Weights of a small transformer language model: MLP 2048 ReLU.
MLP neurons of a small language model. Each row is named by its layer, matrix (down: output weights) and neuron, and shows model dimensions 0-169. Each number is 128 + 24 x the weight over its row's rms, rounded and kept within 0 to 255. Numbers have three digits each.
A block is one neuron, or neurons of one layer that tend to fire together. Before each block is what it responds to, as a language model described it from the Wikipedia text at the highest values.

Word-initial fragments after punctuation. Short word-start pieces such as or, re, st, Ro, So, placed after a hyphen, parenthesis, table pipe or an initial letter, mostly in names and tables: Kh-or Hassan, inter-re-bel, (or variation, 14-st-ory.
L2.down1451:071177110156133138118089134126074099144116126149132117126117084107137103109147079133106152121161093144131111126132135107107138116105110153094083118095127170151087156140118165152110139148068094108138106175120100120162107157115143118140109126147125125142187110115074112156105119134136122139109104118068107099122140139147100121146163119157149126113072142119119157137121108103152113089160146151139104132115086128155118089131121113120142144123151093143128093095110175106128157091122133139110106112100170109095161152

Narrative event verbs. Main verbs of event clauses in biographies, plots and sports reports, especially death and ending words such as dies, died, death, ended, stopped; often the split stem or ending (rev-oked, cho-se, st-ole).
L2.down300:113098076106131144130151119145152096140125111109137142101115126111114123153087117137132109122125118092158108132085117149127148149145129086094101129137131128147117132117135107117157107101117122075094158156130190143130130142117106105113111108117122135155096156146056158117150116122146111125162152132102133132089130109121143143115100120139138121163154059162151125138145125125136120123095089097111155122102142133093122139102134107125103113165140089159179086131151149113137120119121153137146111116138103129148129088

Section heading start. The first = sign opening a wiki-markup section heading after a blank line, as in ==History==, ===2024===, ==See also==.
L2.down1995:183142128152100115155132103163149112123086154116135107173162141107124128132165114137140147105137051126075153159162073130119086135125149127142117125133129134099155130116104099133125123128134115155129146137108132134172136129135136103150101150126115103141168108129103126157115123126107098151106072155095123144170106138125099114104154107127153130148101087119149118079130109109106143088133131096104119137175120094159124136142159146129117124123121125122109100147172118108111094117092142096100123159139126121091110077

Abbreviation periods and word-internal pieces. Mostly periods after short capitals or initials, as in U.S., P. J. Daniels, D. p., No., Jr.; also middle pieces of names/words (Ugo, Ezequiel, Mathematics).
L3.down1297:151124107165129141121115101150149122133140160106115168106069131113112142156107168117161115118116152108136112150140119098130107098069105121130119130122158152109126126145097106148136103140135138122154130112104124130138110101123129107115157132163132128126171106130149131145126120158126095106136136124117129132126141143162120139144133144140134148128116142140133119105120057138123133113146135131100110110158138141125133116116162115133097148138156138149176103159075128080092129157129139118137164154111161113098156152
L3.down1538:110098105131149094151159132109127126156159125071127139163110097124107130082101132108139138096156130135117121119161123097157146097101133130142132141133109095154150150078145123120175097155180132140126078117102136132125153131127141137153097117161163115123184097139146152124113181111098121086116157126168129098117145084118100116110102099187150130131155139124112131139144119120123162159126128147112104116181137149144103100105156112122115138144156122165161109151096115118145118150121113123168144120112123199144136119
L3.down1685:107131151156128128121133112092131150178150135123129111087112121179116126127144131111152102160135132169118130123127152120137110120094152130103150136167151142122118116137134146142093155181124150131118114178143139089147118145127093105134131163137124130152167102115160118133103144084108117131144118150148143102115145065139139095157127107162087125106146132154129151104119116129120118105159137171140129133122128127087097139107117098156079160085162156140105089139144115082147109150142135156116103125122114156105141132
L3.down1706:131143097132140140122134164096184102173133100120163132167096103137059128162132146086100111148098141137117135107118068073127119115075093156114134122145174154120091155177135084163110127127166123127121147132112151132139091149145130117134108142148126135158136120108148094099107153101169093132124096142110187124114137086187129140150127109180145167133181175141191153068176139128170128133128118108162140097127139123141142128104152141146135085105151112146148137123138135100113119101117117101144161108119154132114135116

Verb inflection suffixes. Inflectional endings split off a verb stem, especially third-person -s in present-tense plot summaries (falls, drives, returns), also -ing and -ed.
L4.down80:146106128112146091096121175140052100109149142175082152148141100110163133131105101115132178116140162128126136128122128165121144138136143118117148153132181150126192132117101113166138138137135180114161106111111114139132074097064174138149114150130112161098150092163126129135154120076122139130099152131172123149107129167117133171116149133136152123101136154124186100119140142126130129143122117123117102150135157110111121161096174122116131150158134128163139115168154119169089114128148091104145085146156146140141102111
L4.down385:102112106113149138147140127148149147131125081157124111100146094112119092151103118104137116128101133115132085163104145163179092145120127141100111129121101161105122147121112108092135121101108057104085120153098165159096148143178125130154133104114126105100117129116109067091172123133158135153144083129130102111160094137111144125172161109147119113163159118152117115146075128134131138125125154132130080131105111174142118166186122122145134094142127099147140159093120151121117120103062137102093073129103116170122085140
L4.down460:115111154103149147115157144144090143118117110147122121147101152136167097097161123134156136131085092119138111097118172107100073147118089118139118151107112140157135154098103138175138139151109106146151158138115117147139105124103187138163174125140173122098151137138133099131128139149133162132129106145121125147170113121121139116116138140121141114118132149182114114111142137120120125175131120145157120138125127113115134167102155154106136151132130156115116122156096176112135121137117139123104124170074123120143148126
L4.down503:133155191162174140127151058102179154119128119135140117129134107129104128088161130105139094133109165141124114111171149111117130104090102159134146161103117155093135117120159127143099114126134110156129110113116122122146149123123147132166136098132097155164126148116141124068103140105138132138134128129155127065076122146124150153143111112101145155138138086116145147134111146129110197086135160112138120154091137156128128140119145122107105124131120151136115116141130128152135096085117129170094124104071123140116120133
L4.down619:132094084095138105160045152103119095161155104124102116093143129104103118133090109129138147112108150157086100124140116120127116149104113124152177125141114132171194124115156080181103154130085118136130128099159153143137113138130180131116126128076092122102115107126152117123154123144171097093086143086137125139136132147113129157134136162102143115083130129108145077108093132168149123170124085114123124110159085097115122115095164108154105067160155107147095164137116166183133141173166108095090152129135108100128117107
L4.down663:088124175141096138119094131137106105113165083119069150100129152125128103122121118129080117115130121122108090141103103137175105136119114134129098150129159103125153165094160129089118141122135153115143169160137097172122103121175170105069156140129153096111133157128121141148147150140143156150163113126092153143112104146148127164133078126115176119068149104101092155121129142137142131070137104133093152094074112104147157129129163114135117108155127122173117105135110176077149161093141111133132102148096096098124090154
L4.down905:071080150108128130143137119127073142133137131134140127125098153143177105093142092145159120136123116090134111128146132083099158137137144125148137112089105122126143110112170164117105128139093153128200140099130108112134149137096158126092108122109113105123137111137142092154112118120154156103124082128110114126157180164073116136114147111112136117174135113094125134095142104120102144119144128135130121194102159168078165130134107101092146134148128150153163096104119151115202133081067147114131131135111152131179118106
L4.down1138:121129113095146128123098112127105138116156139144085137125121109106137124146131120131191134154109133140156133156124132135123062146124130122129121122116133155150158127140149099163118142141175129091135114114145084148133120116136155105117141122128136138099116120111110097126177101145102136150144114125159130110133135128110087117127140110134119069095080110101129122119082151133142137089156128106110119136102075125111184125131115160114089141161130169151121123098111158164125143132144102099113168095122134136124135125
L4.down1183:089094143087150100111112177125118129105158156079138129089161131153111151086088114120142126141121170181145110136160130125134108159133156137153127132138120170118112164154170145089107122121103136137129175104103106139165145097120112130126131143147077145139167116154152069098078159112119144142155126112116104132106085129098117166127164174102133082102106161109129128155127093144146144155126126095109145132105130178133147158126177114081142107104132163135109155122137115120137123126100122132102163150130136161111135138
L4.down1203:125108159129113123148125169162133090140088107143131120095145159126120133148125128088131117175149160161133145131125098125143114128138119115098147137106135135131107138121158169125148142123153085137139098138130121161163125109114089123165101148094157138123103105163094118086087074113100192149180116122139118113097156134088120107120146121144134093152099144139096120163124131143162162106133160086129128108086131087173161132166146122065153112165098116130162112100148126152127124141127124136100070130111161163127069151
L4.down1546:147165131118133144168136093177134078091153123136076105118136085157094176131114152086102154111116135159088119129142176085117125120133124120133155121127145152105133124181151121154124108155142117130144154125113140108116155147106154148109114145109141149152164080117131120107134141090121154139120089141133098097147131130119180123168129106103129117144143115113149091093124083119120099099160148139094165193120133122162122126148083136133119160175172135100128137147142152101109150131116186150103122115080128136126136156
L4.down1650:125082089109182119179115145153144143133128103143130128085161098098137116151129143136140141133107144117132113145139097148091132153167128130106155161133128149146162078119140136158088145166130123078174113151115122091161159092130134145156164115122125137088099150093122128104134157144122124139104137161115086112130140129114175148109136133154118074086091117187116111101104097161104146139128154129135122102103109103085171135130177156108121155123116147137101107116137136125148113125133136163061125123134127134128145141
L4.down1789:140129121120133115119102131132134154130158128127103146063122121084119103123096146172153103105115132206179115141145099122109131152136144133130179114150131166163126115176101105172078143130106137157105127127089128123098123138109121118139135179097116167158150114122109161102086152136138131136124133153142120125129162137095137163107095105114134172107193127133109112124139133145120106091114145107138108141091094102154102147135121115121145152160118111145112131071093134122139156157191145112107114151110147115146120177
L4.down1804:114126137087128179104150144148062133122122179140140137100148125062136114096120120150169163111113151089182098160132100139128132139161147141137111117096112162105099116118155153110083142132095140101173123098090125094118134120139172122133122119103083155118130113104130084099120159104127139122124137095135114120115143128139123138153144142112151150140110126143167159118134101147143088156111128142158133142103120172038129147128151136121134157116131128115119117125146150119125139109119147111121124144115097124128085146
L4.down1894:126130079125105117111111131120117097105093067151127096112085100099109123083177123139088118107116109170083106111117112137133146125127119137144138129142162155145145166131122115150109130160137134120105089141127109109120130122133203133131097156104137095166128129129096054187123145148065168157110142189140134112141125112142180094131115119128133137082160151105138124144098119144111139119135134083093159175090150143125100132134117101108163111154148151151154120076173125151135164101121131133110092133114119116138163129
L4.down2037:135103143130138128105131127102138122117135122134083128133130092135114174128111125137174152107124135131116096131113077121149102112112118122098122127115071106086146125115075152105133118110159145108132119123115134106094069165090122134139142106117171139136144116122102123131148139117112113116120118144108147140140146105108126170101150138107121137081150149146151084152126107106106123131123152086112142100093080134136135143160150127112086172164130099097094149122133109112120140126158152146100066111142124083091151132

Verb completion endings. Final piece of a verb, usually an inflection like -ing, -s, -ed, that takes an object or clause, as in suggesting, enables, lobbied.
L3.down195:135116121156186090120119107155096154149166117141113144148136129106126109161075130142122117154134135135124131118139098105111147144158116092161163083100109085148097133091168116073133155150132146107112171111112183118126153120113123112123122127120091110149112110131110170120127157136064125158140138136123094123108123085153121149139088128091109161159165151103141128122081086135124140088110114155141148167143098088162124120134129152158118146153118116164110121137146118123125147133071116109096105099083110128112140127
L3.down1089:129139160136142105117148122136237079116126150141127140128178140136144121139126132127124132066142141088119147141114115122103120109137130102148126117096144098132113134113129125106114124160124101122122143079118147144088077119081129138105146099132117110149092141143108072165090175129121122163092134170116165167178134106130178117135096135118185122147100093115150140084105114139129134128137147132117126093129083151129125150131121132129086125139119122121120127129145121087138169121106138110100072126154122089113156092
L3.down1494:152133141088103131145158131152071170102141115119097123135135090107115114129133116148173094104104114116110134141142105137115107129141130145127149113112088156147145122136133135119145102123128176106101141125116114123103123113115126125136073116088141176112162174137124117181141132152160115129139131154115072125132160154147157123097110083100109161120178132156124099112124094094151153065124135131123102132112092127197147136118133121141101166141134158136077122103113163104134134137129116106105106170105134112107167119
L3.down1807:118104116126112120154096145158129137135151167125132092126155145148131140119083102164123107166143139124131121142152081164129085196138142143098130088114085160096146141097125111132103095144118140085118143130164120127140129124075110105125170151105121144134157101152089200123150162092119131150097169164129138115108159145138139163111144137107105138138135083119138117110113156108159153103124123121115122135106110118135119139125137162142138136157131148157116122139119140155117147126097113157157152127099135133113108093

Season-span years, heading markers. Fires on the second year of sports season spans like 2016–17 and 1995–96, and on the first = opening a section heading after a blank line.
L4.down25:157125147136096128117135118156133132121129124154175119119136094130146127161114132153164095161135121125117155133104144094096106140136130157163148143134098181119134075140125138076181137144109120092132139143107123121098099112104112166108139120164128114087091143128121137145114128089085100122114154114191090141128082141140113135113131096108166105114146132133150119160184135121109173172152149140152155121120133095104130141133092138155121116114167061038119116139143122150154096121157106149121099126141130093151113075
L4.down50:133172120150091123129113115098165100131137092125133150093131111138131103173063110156133171138091138123070135135105080171147132099112140136097138141107172125119177160140118117141159115150074153112153161142125115121149143172128105116123139144108108143123130137122106124151170120143142112133157132110151130143133153106081137123155129161173135154124167104180115142141170103170138169116129141115120156137127124147114133125132135095105131139136159117134107101112132110137098126160153144138140129130122155106111156129
L4.down359:134104124116121118163142122150153141157101116145099117128072107100109086136155089221113150102093132133114127094136147115116147101133118122097126092126110143176136142115094126137108122146105088109129103133192142121108166088121126137136140137155116126153120139112129139146111135177126144111145149087153072122169111101153133156139169144128105124127148068132113122117123115151151126155124184133133130148108117146083129136107114124116125155109142126120132124101118146141145120090159133111138170140153129136120160141
L4.down368:141120121139138114124152155118111118126115105099161094128180124166129098116142152120150151167072084173111147157112113109139143082118114121147112123117153146118135134144119122127150116147140119136113163105134137128163129146141125139109108119109151089135098116126140149138129126127116124089120113137182136100124136127123146154140117120136170131119159154149127143105106134139115096130116104113073125121181122129255103168149110151119122095157137146114146125174158096099129092151153134146128122132117124113154124104
L4.down375:153065067134102131122131107121132148146123074136129097091128131104113128121161152127130143148101159109160149139145114133179163126110169090106123118110114103162171139187151087100132111168145117121135173122137104119105148126148104118145095158105121157144182118132120096114152104119135136130127131114115122122119126144144153131133172127167136097126151116163136082166140156134118107123145094108174137121121127152126153179125142135135109133123134099092110139100137110121113120141111163144141126119138136109110134139
L4.down487:139159152156162139114129122164147173117126168088123154169126160143122139110145100152118078138133134124115166075113153139115118149090129124120066115123136117136139173131122141073146123135121134144137156135134123102131121140144166139110114127168115164096158091139110145126131146134115134161120129134132095061141140077128142099144150129099120177194130122131138143161136115134123079130141143131128134138169136138123177104109156112170110105115119164069156108156101102129144131125074126133102166131121075107133099128
L4.down526:122142169113107128077143068143122149141122139140132068156105142128123106114161167112111129139153160138116161154158119119169095120115099106142145154118100080090153129153130129142118105132132118105144121119104094104096121119143105101170145118144118144129106105149094162103162115110147105134122143145169154095135134122115169111085113132124129107123079120093075134152135123092118157086140137158110147132136154131091132112160081153110128193131183149138116135129173073082127117132108135178109132132131109119152119125
L4.down551:160149136145113149144162139099113144124156145160104119101128127089128106122115120133183092146149120153131122124125153142149139142093175094127133171103110128122087118131135138142151139120124104128125125096138127133140131126100116064123133131116119149148145126133111145136133109112101149195151120122176129133144109104099113110117127138158157117069167098123130137150129136134139099101107125126081132148115094161105097120103171173125097123111144100182190159152130114114095117107095153110101148144120135110120088151
L4.down579:130118127141125151147135123118154109133096108124114132143123116149090101166094129143153138135143136146141131145127159127162116102099123129074124134134131150132087153132138158137127134120137127124106127104134169127132143122137125125120120137115121059087132127109116094139132147111096125114083147097173167133131137116117151139145114117141151133159135120100139147077122121118130163146103140093152119162143116106255148155145106127154111132138095133124129097164145165144110126159161124110125153118119165122117120117
L4.down1187:114172111133110177115137121109162111106121118097168129120131151143102126125124124140112128130078155133076105128120154153150120156128156129083117128120098127126103151110102087122113136129111144133148079137140099120088163143183111179131125116161098148172108119138144078122107119090157089142134134075150103117116169146096189105143138138129116165157163122172106163138098176144121152127129137078159088147090150171174120152125149134108133093131089114173130161130138123135125116130125151108085122154141137118169134189
L4.down1418:100117084131077145154142119142114122167122109124140122155088099107128135126115132133127095129117101145130163146137148145157175128125112113109129164135147118118115078117136084131139111105145135109136106103153111113125137150122147148141091112064081103152116129122149154174164130144134116148160136154131169083139121160144129115101127132115102130103064102149140130148137124130139122103113092106090088136120115132097152086130097134106109095144136145139133108084116142163108097121145164155153166130103126133107097137
L4.down1429:130106135129129127145106184149108119141101096173147096185139120146124109148125141098120106084150106120064149141158132170119143071119134148120107136149082098113146097144083160169108071115162164087141131117155115151090118136124120161111100148146120085109107113172148102122137168128168147096168125121101150127112085160101169152123113126110119160093109145105116121176107112152119109133164170106172129144130158090129110118134118169123141151159132125175134094156152121085129123179124086113106106134118063100089130098
L4.down1629:121122150080145137103082128143166112175138142165095122083147125092116113115120090130157121137153123148113182121099092140139160112159132099123090135169150130120130152157098085118102146116147112151142131117132118074150104102124164103102123105127128137116155108109149147108119109113108124142074114129152147153096143131075141144180140164154129136119147159122148152162155133140170114118115156074091149094105097146129115150105128136155122116141133132134145105118133097105132112163155094139149099126109152144109147153
L4.down1854:130097150114111125146140081119171085189128103138136127085125118136137126177121161144155133147109145143137132108092110098103134136133131106124164073119104084133148126142137103173116126110099118122133123112110158172127145153100147148179153139148121119099120130095126101115146179146147097110097144124132089140177101149125143115156135148151180179116112100159123097151127154125133123127125161146112119139126124087134157112121148130126138134136084136122146117123080169110093149133074167166157119104158121090139121116
L4.down1872:167149128140132141107163080082145151126115156112108108154152099126154170122132135117149128102115152121135107162100116134097120146132112134093112115085136102127169152103094128117134153101162118126166119116114168131147101148162157134079084054142145137114091068112122126156143084154166093138159135141137154117140120091115102087150120108154139104136127135181170133103133124098133090130115141126151101146148112124114152107119105133159176134126124138093084124164135167141106164153141161140146096129119113131127159101
L4.down1945:138135176092153160162083108123132150137149137129116144100068103103142133131130147128136123105131123128098139140131157135103129102137114129139089118184097134160185114122157127133136097126128137154155098131146153098148157150097123131081149138093106140153133163138140146150097182135131105062093080135143147096144153112115133141178112153118140103129102120114139155184136120128113114141118092088171099153130135157129123122154108144102153152099085113128089128134132084162163131120140168137105166113138151124079157161

Section heading start. The first = of a Wikipedia section heading marker right after a blank line, as in ==History==, == Plot ==, ===Kentucky===.
L3.down562:138121116143146089097132100097135097106121134114114110147134127192176110162162147139151155141136114112116162165145118102146111133126146085115090117128139077112167130147144128180103089141098113151137160125111143122187136166138154125115132172117153061159130117147110164114111136085158129108093086129143129140146116128119132100107116103167140125121128130160154140098132122101097129156129089105109093106173146102154114128132114180121102144142141120135074137107142158122140112088133155125076112159119094104160109116
L3.down1269:143105154123150107130106165164096136130091123106128115132149142146149129104161155101139108090140111149117141175173079154148123173130155144135100130137151122097160079130131127138127134081167110135114124171168171107134131111141129149114138128150142121162088157107129113157141164131110162096133161130115162137138122116079155110099134112128157157107086088137097140136110132126143148116132156083122164159135099111095084121091113187135122147160129153202142067147105152127111127122134132146070141137152135113137116128
L3.down1380:140117144161105170139104174149177137119124111175133130151186112126118102121144124153138112138134107115068116149146116171157124115145122127109121142113144102120164140095178115126091100104110088158161124116114139106186142137155151188094143132150113124121126157136114134110147121116090120127143062171163139118120119120134138139108128191178178157175102114111127139155103143127103147098044097120103110138116123120158129116113130109149199152116173072122166127125121111108119136133120143100081127163120151122155117084
L3.down1732:152088109135138130161156088113130137155093111140128112132150155164135153137110142133116137112147093072087112161095121134102084168140128114098128152146118119078166104148124083167170123112125111183161111124140162146135184147150156152160112127134098122121140131115138132120132141129094127119114159155094132155130138148121120135135136119178146141146167126151151127131117135140137133132147130083122096108122156133152118147131102090103112133134137133164106136160131119110108123130109127102119136108164152089120132137

Early fragment after capital. Short lowercase word-piece fragments right after a word's opening capital letter, in names, titles and abbreviations, e.g. N-r, L-t, C-ur(rent), V-r(banac).
L4.down33:116087117164147170087105112140101078141160144083132144141121117134123093148146102121135101150136111123161095100096109115129108147138102088132109150132154132139094134146117139121128148111131142138143114133135102106121067102113114135123131162128087123143152126150149083115110103133144141107145149111096168137106119136089126114151096130117164098140100107109076097157136159124109097126113117119103125141153082138143119199133123107081135103089149162139152109096087108137126131163145097131166101123170117106120154126
L4.down118:146143156149120142120083124158136111119118111164149107127128120109102150123156125142164118042116150162144096110153152125128142131094141137166113133106156117161116135103137114164126153146148121119140131134087131177152124114163104130160117076142170131172155148126120151135123136158134155134137130148102099166130118098131135065123144131136125137134158130164146124136143145116127143166125099146121111130131131083093146122097103086101119116117096115149134118144140106093153132150139118113135121109131157136122153100
L4.down189:140131132140156140091143152087149091123126159121136144164092098167137115142156132134086124118129133122114091172150115124171109111119111143175091123172132132150120110115110106092116125113141109162128126130119102128133123150144119101166122057091141114113109111142061131141157122113160137166135101164108157132132113139120144086129152176133104127103137104138081160081114093132122121147111155106145139112112135125139100130150092106121103144127164151132124117175174111117130147156158172125138123106161107123158113109
L4.down196:100123107110125136130154164162140091165140108142121120126086170116109130125131107151124170132159144117135147114176114139176115103104096136183150121161131130149139136193128137156071125119160121139146139117125123125097125095156123128122131110136104143142147126121121139138143112110118124106120088143090120102098163136120118129118149099137090184087098121104107172099134153106134102132167172117103073172160107147126119127117138073159125160142160139119138122149145150099122162138056151130132148113116083138095114162
L4.down215:092099128103123119138165120125141140154125112129129104148158132121075134103153115143146105159089115081147159134136122134103095162106082146164110141145149148118119149115103154125124114171126106099142135128141154166085092141121144115136122131116088170103133134141138090159122136177145144167130119103149102106115139165160129118110136186138158140093122151130145117122149135141087146156103112155160125104111130137117096129147105148079132101111088137137146138122144136180135120171113135099165133113127156161105131143
L4.down329:092101168133125156129164188106131157118149133119120120150088137156087139071117173145139136148136136117109155110133129115083154148109147078122127165135103104130119118130081156128133112190139123135128096109145161139142123145148109123147138140145127171093156079135156070146139112118170163119138118092133151082139131139152176140153120089142146151125117134127139146105088120116109120131141167141165117128123132102130129121113162129142178133158146106107083164128159102166092180124106162111092171085132168152094139170
L4.down835:104127123139141132102115129155160129168165149135093155097107133129128128133135097149104125132125118094140085167136158183118126130133109151113116135146145108101095128149122097121120142087143126100122102158128079114141140096101121114135150139089155131124168127101160109062101101129146120161143146158122135156113145144154186167120163173135123112106110116122085093150133134125115111139172146132126121090150130142127116124159088073110130152081128188108100134125110151117112089146155118129198137108132135151162145105
L4.down1041:128141139176132143149139150162115133155156140126157128066097101153153125160105116115156094096144077124136130118112078129130080124107147117153092121084134102146133152118092154098141116141105119149125142130147087115095122135114119098109134152149132149140124182131124143124125153100141161151154160119157164080133102135123097122110120130108103146131128110114140141140126125143105117115111141109141093119113105113110124096132074109123127143118088100150129137117132117116091122130119151145082160126141113123147137119
L4.down1125:141089101148142117111089171138147148148096138090101121099141137152141143194129057134113113112140127099153118131156110139162111139079142155097134115115142095129141112149096120136138139121135106128119153116091076133094118145101102154162152115100141149134158108164154120110131147135123117152123115112113089127134124095126165134117150146104122131133153116139069164095128065116164168135162138130146117140095157137125166196116150103122161121133110111118100085091122150112081156132195112087136114103122130106129116148
L4.down1221:139134196134128128145153124132092133137144173131083129135092122068137152123131126141132151171121147137123100182116117127124124117100092113101137178114152143105099081115138140096114158118147159145111115132142090121098095105133124150149154118134112116172129124109120179148130086124127137143118136148103094148116112142102123139079105126139145070109110131112100171116092085122162110121147118087118111133159101135137127125103099113151115153067131093118108127132141175129127111142183098134122137108147151102118168101
L4.down1431:095136103148130174151131131134146117089132113144116103094131145092115178152127133141149093095126126175101126116133138106102157155126082145161136104097179131157053179114077124165117131163153130136123148138090123146124127112092115122179118151163131111156137131140125103120154179142168120155127134109145162090135128085081148106157137140104138132134128134137189139128149130137103136141129136144111154157106078171148164110128144147178120111136120126166182137108134144102141116126124118122151116164153113091149122178
L4.down1592:122128113136124097156143097074132149144151125160126122123100099143103162139099110122124111079116089153132158114165112145124090179165158105099104138117160114138174126103100155114147119095130106119104128142087145069124144112130125109129184176136144119090123158175147144069154135102088117136110118155115162158116128150120114164122140071165123158085144135123116111120112145140138173122131157134143118120136144178137129141164145102172139099133125166105151136140142122140156110143126181130152148113113143089107115087
L4.down1656:128078121125115150107115148129139129121129151156143146097126126152109138193108127136171116121134140174158129153131151106091124119147110149107118121108149111095130147148147132130147098110145145132130120147103108173168095140111151089101150091165137111121141170143085109160133125098134111078146159120114164114150096166084099099111157141122128121150123089131153099096141143157151160178169161113124140144133082117088129129143103131210153128107107111086144155147084160140132124112139180116165085099130155137143167116
L4.down1732:157146102104109106150138116102127135144106084136123121109090152176133139109125140151161127134124164130158171153093095154114112138124120102147165114140141113103164122175119118127130151126144122119151111130119118136118110133103117146119124150135113179120102171112146121112124109097114152112199097139103145146190105103138117136144143101151112147123139109128148126119144187141159145096142123098121146129112127118143131151148150153152120125141106115116125116081110138060127180153093109104113127132094123122097146140
L4.down1814:168093162118143113110117104131114123114110195138080126151134144100170117141105130142134161112157151170155156148124156136108139086147131168127096172126126122110092097139153149151117117141124126098106121122123108106153125122103105117072116087114126123138132092103126121127085120131128129157133139080072136120145147133124153156102103128054162122115104139116132109168090148128107098141118108120116129127136089150124134160148081118107136135134158160091129131175117154114116098159100104120135140115147159102148126141
L4.down1963:140131150131112140146119125111136142140118161093164129133143133156163120112111114098170161115119113135169151155179083103150108146090123170127124139126145064102147103168092126060105160095143117110124117182169134129122094129106121099119169092129146115124147153110122072116162116132115157130174134155122134116105073143088146116102161140119166107156090131161084097091158125111146134167110162091169144161126140108128125160123160126125176088105135104139112065135127148142142152169169090134098117168150128160133129140